config = dict(
    init_std_o=0.0,
    lr_mult_o=0.783,
    max_grad_norm=2.0,
    schedule='wsd',
    final_lr_fraction=0.0,
    max_seq_len=1024,
)
MLP neurons of a small language model. Each row is named by its layer, matrix (up: input weights) and neuron, and shows model dimensions 336-463. Each number is 128 + 32 x the weight over its row's rms, rounded and kept within 0 to 255. Numbers have three digits each.
After each neuron's rows, "fires on" lists the tokens most often at its 100 highest values on Wikipedia text that the model never trained on.

L6.up116:126154117110127150130139081172098107111149072182155120105140141095204118109154176139120190176095157177124144160107184128123116188129115115085126164073148104138131161135180153123145117120067191122118087143134126116096134043125086137135091136156124184167144160181130116075230107141194090155112125135137129123041138164192101055155172073108085103142163131128105100112114114184092146079116
fires on: " |", " %", " ±", "w", ";", " Notes"

L8.up156:080150131136121144110087115131160147117135123140105105141132070107040207170131120121114121053111182147118108148065172154105215109116107146069128157085180133083103084154148126162154115132179140157071118143121109129126174183118141156136150123129106136207136097106098115116199142176170102150122163175125204128081130110119094132072126117128151141136164195100186077196066089177045111148147
fires on: " of", " e", ".", " and"

L6.up1979:073078191126104148163119156142130076101063099102091116122195133155150152132123086138152165095156213077102122140129093137100116073082118062118112105082097114152138156051145123085120080127162124173126136148123122096127113084083144172148176170179128142114118115100148060108137147156116155155138110102165065139134181160192102140128147091171070160162144135136175122149092176069100176134148
fires on: "s", " that", " of", "–"

L6.up151:084098101135145156179136187115100111113187100189169143137150160065105144154132100087135113123133166119152114141139143153065144069145099131103129135146113153091150122122166079147137122121116099150128144108135080120128109146140085130106163226180173108099122170138115096114131140140127204087119133137156085121176195109204128145135165101114136112119137116118184139162156150130112135119175
fires on: "s", " of", "ow", "urn"

L8.up1656:093119157124113114094132175136148122080104130151133082137162124150182189128144140158148125164137127159121144106146131233105117100127133110175146166151110103123084091146104195158139208130120115128127120175138087102133036134126159072051133106123114122116102192201139094095112118115148111059126087146164175123102101125158131129114182162129100086119183102153133183127103139158166139126105
fires on: " was", ".", " (", "|", "2", " is"

L8.up209:123145108092107170106092124083082118092116145147118120086141130082116131124171179139181160096127155103130099145126124211126144141142148120106141189092077063173163159142099140065102096107119121169185151146123139154098130116081070122155152150081141143108176156134147184109163183138133163116123097152079129082103152118200162175148135139146137127215103096102138168105110115110163210140168
fires on: " |", " W", " 2", "|"

L6.up522:113122110099148140145099145133170089116062187188118088088140121097132149195131131145139168112145185146158105129149184160183128095082125097089124149094114155088085189123076121100169144135153138134163110096189134143103161128188102143144159192151089186125145160147156119099051081090103137138166119092130092098098119150145127124134146094183171092137141148136110159106145147183101179094134
fires on: " \"", " that", " as", " was", " so"

L6.up1586:084140136119183108129117157177093118080125126133128142161119080144135180115154121038156093097192141131130164089141159140152168182133092126103138182168153128079093114124059131111108051096168136156048087104134086081132093114130053152106147088154119106173119186152136101136127114153139103143133115180116138130137133155173078096096158200124133093124164171111138063195135132150137155141146
fires on: " by", "-", " to", "ly"

L6.up1375:174176096105135104095150153134176124070137124151090091102155126065106187082109127157123119115164140156109116135199144141077157151164098137101126137158114098057108104086117073138161179173110142174156160130159146119109168108143070137126133169179115125152099135107181133084137130148168155043169106093099126136144159140133146110096145095113187101098151056135142107102184103165103174068165
fires on: " was", " is", " be", " =", " were", " as"

L8.up234:098160171173143126114089121114155082118166121102115134144054135069114083085130158145145157119056122197128192124148140194165152173134161183072118138139139143082108101121149179120097109147131128127121140110156096132116084103161201150152132125164072140205149171142106104126145164106126113072131094158148150135147086157118107105090097094112145172152161181109181108128093139151150125146102
fires on: ".", " by", " of", " to", "ma"

L8.up1043:043125173149137104133120143148149102100104095080131175144082127103207121108119132166133194102140137162161111120077149094128136163217158107074147135062106140130147187158107082130109108122142126117091136119122107187111158108128162141094146083160114146167075115149124127123152157118192107188181118090156085156063153149165125159074143147130187148155146156143113079149106099088103137071104
fires on: ".", " |", ";", ":", "-"

L6.up465:138109118129135071099117170148134141099081101135178133130125104195151177134120137100095136109137136132140114068136161105130087136185128144154119136105129154116058133090105121131166150126146122135114163082100078142080139125085068172139159134169129153104109122058099092121103153140132115088144183148109123157140103147129166120142189234111152172142153123110119078092141092103172138080132
fires on: " of", "c", "-", "enc", "ce", "th"

L8.up60:115158135103123101127112102155110146104135094128178164140119158115149212123195129064147194156128103153142193119097122156184144123150155124072154153128152154110133155167200105133115163138175145118127140168132119078113137090142051076133095182092151133133182125158126180140149114129142108142172138107122075158082101255110146086138136082118131150113083099120197072126132137181077106103127
fires on: ".", " a", " f", ",", " ed", " c"

L6.up1825:121139080111181164150117165119132136100169100130120110126152117136128129128102131113084102100101087119179097064167175101121141101161163124107165181118076145055133174130000132139123123148170130089165138129165148178142142089067113084183171146135134108150119163086143171083081109103102138156165167147152100116067127100174182099099188113144129152134118184101160155122017126098176103105150
fires on: "s", "ed", " |", "2", "ing", " it"

L6.up563:077153102109105167145126121188116078093129155166092065069187091124125141074171066141147140094130213158162157111194104130151133140136068152136183143113178074094095139148124124141114158158130198121137072116148132147136110107204106153154095110176107097097194134141125109098154090105171078121136153116100120105105114199120139088102132195151138138091085157176085138156156124114100138098094
fires on: "|", " \"", " it", " |", "19", "\n"

L6.up133:088105144167111131125095145136150103108149118168116138040113110147184151136159150157131103126145123113177132066088159106150178114091186118166101067124169108093132117116112124097130123093180131118148101155121191155178126112092116152117131112082096091124067152097141137049093195133050089111127096103072157106120149074109132121140129193172102113163098145088111116091190159145095124144132
fires on: "'", ".", " by", "-", " the", "ott"

L6.up555:037115130099118154150112122125141107119129113134086132070146135160160090119121149110118140175100154148161159101115126198149128172162115158099132157080140120173122130132126111113137158140167185140107112113135171199113114145097147115110118108128099120193145140164064105133163129150127173133121111142157131127146149153096083136088160113198103146180110124138139144145094126159115133126137
fires on: " of", "-", " |"

L6.up1893:101143109087099170134126197144191156102159068163157168128153178129125097204121115095182119168169065184154138177067137111075110106164157167102166077139098110070078095114087099129078154166194145093191111177148083159093140152127097141128095136137107141129087157089076114090118099114144129127168131113168150154128096135161174095075156136154164134111139067135148168059149089183144149132101
fires on: " not", "|", "der", " (", " and"

L6.up1468:143134108106157165176105184154149165105092147116089105160133096082101110107181143114107109110128124125139180076130146166112111144091126148138129184132105179149029181124109109156039126102148217088120138136138147125125073110141129134133145126096101157202113145164151166137149132117078174171143154059142118119134209118083154136089241147136156155135083156155117102122115119104110158163085
fires on: " |", " of", " for", " by", " as"

L6.up623:038179158141142162119120149124118053116172187101160135076139090152107102145144107156138132129150125123131087129105175179114149100160126165106146158067118162107122152127122163114107135125125140146068124098166143056070171074138137067105101146131130154100131118097087085107071062148146151073221116167106078060168117144160124052102168193138110123093105098117113119118156175215134099193151
fires on: "n", "ss", "din", "d", "la", "ll"

L6.up1752:141195074200157126131188113101110103102118115103146125184164114196059107147136091183109171083146067135150181155185144166089101130171140081089102109133124090155153038149116147061135198174139163143090103103160096163132070127192132138094138189095116127124085123157065116163158121129200189132194110099146188121148152126131170159078169123139151168171134117109115114143103073165160114151168
fires on: " to", "6", "7", " sign", "8"

L8.up825:145117129075130161165106160158103109086143117141118127106125168147118110149089158097152065102160085100133142133123153142106144095140166091086104135140086161130140098146058142130194120128109131148120161136085099121163137098166141115143108172127089177102130120130204142098170140148154134132121072143087135147128165119175131124107152148157082143142151182117103105155142179128105115145101
fires on: " |", " -", " 2"

L6.up1926:124097163086114132080138125129085066099111164162113161118127140086096179132116108127096062058144138139055117137071145141100172183105115132086081164139171113114121137081190137078127130109156146176145084124069124072135101048147122148140130196147098149133059155139137093101138145132177179139074174137097113158103143146173091097134172175186085201137147117097183096183199136131145114124151
fires on: "-", "w", "ck", " to", " of", "ll"

L8.up1450:099128158148157183121133154199097151060106155169146129109153125131129134107130105125091119121156118139128175140156172137130162157141133137132123125102101081086107109121079136130099146137122148139095094089129049116107116167138176208079165147076147168112132173139180145156093105148140144092137126167126137118091129120130118135090159189108119148172103140117125063149092144146091089120153
fires on: " |", " to", "|", " from", "6", "11"

L6.up1338:122107137075145113161166171107132136090138158153146090093174078054124105148116151131115155144097094103137156131100163146152175153197097087062181163126151079154124141089105134125123150094154133090114075184104096190123126076148107083110137107118120102148119239160067183136140147166148105153127163088117120067103181169118189161124163143150114083109167180170179107128137127122132123061136
fires on: ".", ")", "/", ":", "\"", "-"

L6.up1341:108169140198145140135166182176115122051204120112170124158178130122147095163130183103087126090157148108180201093106126112112138087150118132110131124100138099052070111134074155078087139103143114210105125138100113088081113151085165182092135120115131143144138138129132103133110107144142148059098136185119123182129134164175116174152160186106101123136092084139127092126171144124130135163124
fires on: " to", " the", " |", " in", " via", " by"

L8.up381:097147144081094119161124120161125178166115181200183175170149182089075085121124092162122095123102158182138181146170125180126173108131100126118148158146093151122127127102120209099159127102132176139180150162132121128103082142144203081135186156113075132111120129148112090156116158036155108084116159131109159132113137121123101104089177136146127164110143200114197123135139120150095070068176
fires on: " as", "ch", "hy", " Bur", "bo"

L6.up514:114119143148140071124069218104100138107066136108107121100124157089125141126148112130131140128131149089120145073120165112128120119153016117087157145120134147199127148093102130075147173113201127207114131143128167121182119121120129091145122122162180174070114109162097099122130100165146156117134098143135151130104160128109149160125153185120105128129136176076070122114091095126180107090127
fires on: " of", " (", "c", "-"

L8.up1594:149139074062111130098151103140103074089129157140141100152128106126080133161116114126130109092069162162154162175106161151141112094129154138141111138157158127111078096097120173085129126142142146122113113064141101114090141148185107162106108072157140189149146156152081119091093143159159199061123171096115145185147093124086082196129149158089136151164108146083142153138149101126109088056074
fires on: "|", " on", " Pri", "To", "\n"

L6.up1912:126136155090137128187131160124157103124114039152120170163151119122111133115102148041150083149222046110089143124137146176104142121201126136127124158157059091144119122133094101149091164099119091118173159128139119171131148132139138119142142118082151175145093172121187210121101121126108122118127123135152167104153094134165154143132195143143089119164122133108148155098153101064141178155128
fires on: " |", "1", "|"

L6.up961:133131183201132128122132140099172204112157127124205141103121153120149143140147125145139090156106073189129223128112116154130127141199096095067092109131101098150105174138169128113136103120132084102121173163097111083123115117095121116041170130146190121163081166157122084100105155135129130049116071169171078142137143188157099109106147125099120127167185082123144140164130156129108139138099
fires on: " was", "ly", ")", " to", " in", " is"

L8.up116:151150118113133188204165178077137116066168129126122127096085106104065112092169118150156130115095124152143184082089132170118136170133058070116083186161162151159053151151123137121138115177099111169188133183113126141141152141162126111108089139108125091170109161148153102147153131119119097102184148153118111153123107152150161084107090133179111129097146116150182117140138128117083131125203
fires on: "\n", "|", " |", " a", " First", ":"

L8.up1325:123165121123176121115104134146145120109103194123141136172135128122156116148183152139132119125144215144101149129111118190215161114079104146105120138113153146050071090179143178029129131173175069146156178143158108107146117119137077136075122143159182077162124189081107106166163092108140181093160133169120123153097177110124175116167175127069104138123084110096120141107162175131098144102147
fires on: "\n ", "–", " end", "|", "\n   ", "\n"

L8.up1287:070123192101103122153044125121159105057145172171119081140111089103106148121125049112165117139127141084145116131138117151177118150119134153142144191113156132115093181162119093156098113109144141118120121150097124122162113204168097110107126189136090146100142140189146106041169122122127153124142130116114134098125075160140099096176158119185144148123130144204159114114119166102055142131136
fires on: ",", ";", " |", "-", "|", ")"

L6.up468:111117114122156107122123213113067130079118125151152134094129156077148142135116191105122171111177118136113156119141191162154209129147041115105152187126117146138128166120125165114167121154122114117119118145141133123114150137160147105185095208096097127157123131145171144150130110146165172087155145146156077173089103143146149084081099140145164056173152106114169107112144082171081184136111
fires on: " |", ",", "a"

L6.up958:091176131171109128189165222091211186102103146096089188103164143095164063099131122103177121083087130116101135130139133088140137141172127183087131115029130218148144119156117181121118076138163123161163049167115151156170127163106144165131100101077106120115070172180090115128164129087161140135097124112159132126124195162127110077101133095116123132093102113154128118106173214117117129157126
fires on: " released", " held", " used", " directed", " founded", " created"

L6.up1135:096177117128116137156098158101164105121197124109178084142115160079105132146182110096135150153084073117139173147100156107110147080178099122164108110139131102113081142121102170165218126159177113080160129122128142168157141137142117127081130159156122155150110210121100148133167080147142117140134146108117126135136166141113151091118183077131137095090116149158177118135120200127069120149132
fires on: " of", " from", "y", "ed", "s"

L6.up1384:129136166120136123093082154099190056112091188108141119096112115093129143120131146212148106094157118144130125103078090127150193111112103161163105150161140103100094125066157114100086123126128106131122101132121101142058101046133133160102131124162087135143196116108138086064069094091138182135157118129093095049144080154120133120148089176117114123136114109032170093189139162121143137141131
fires on: "k", "d", "n", "v", "z", "b"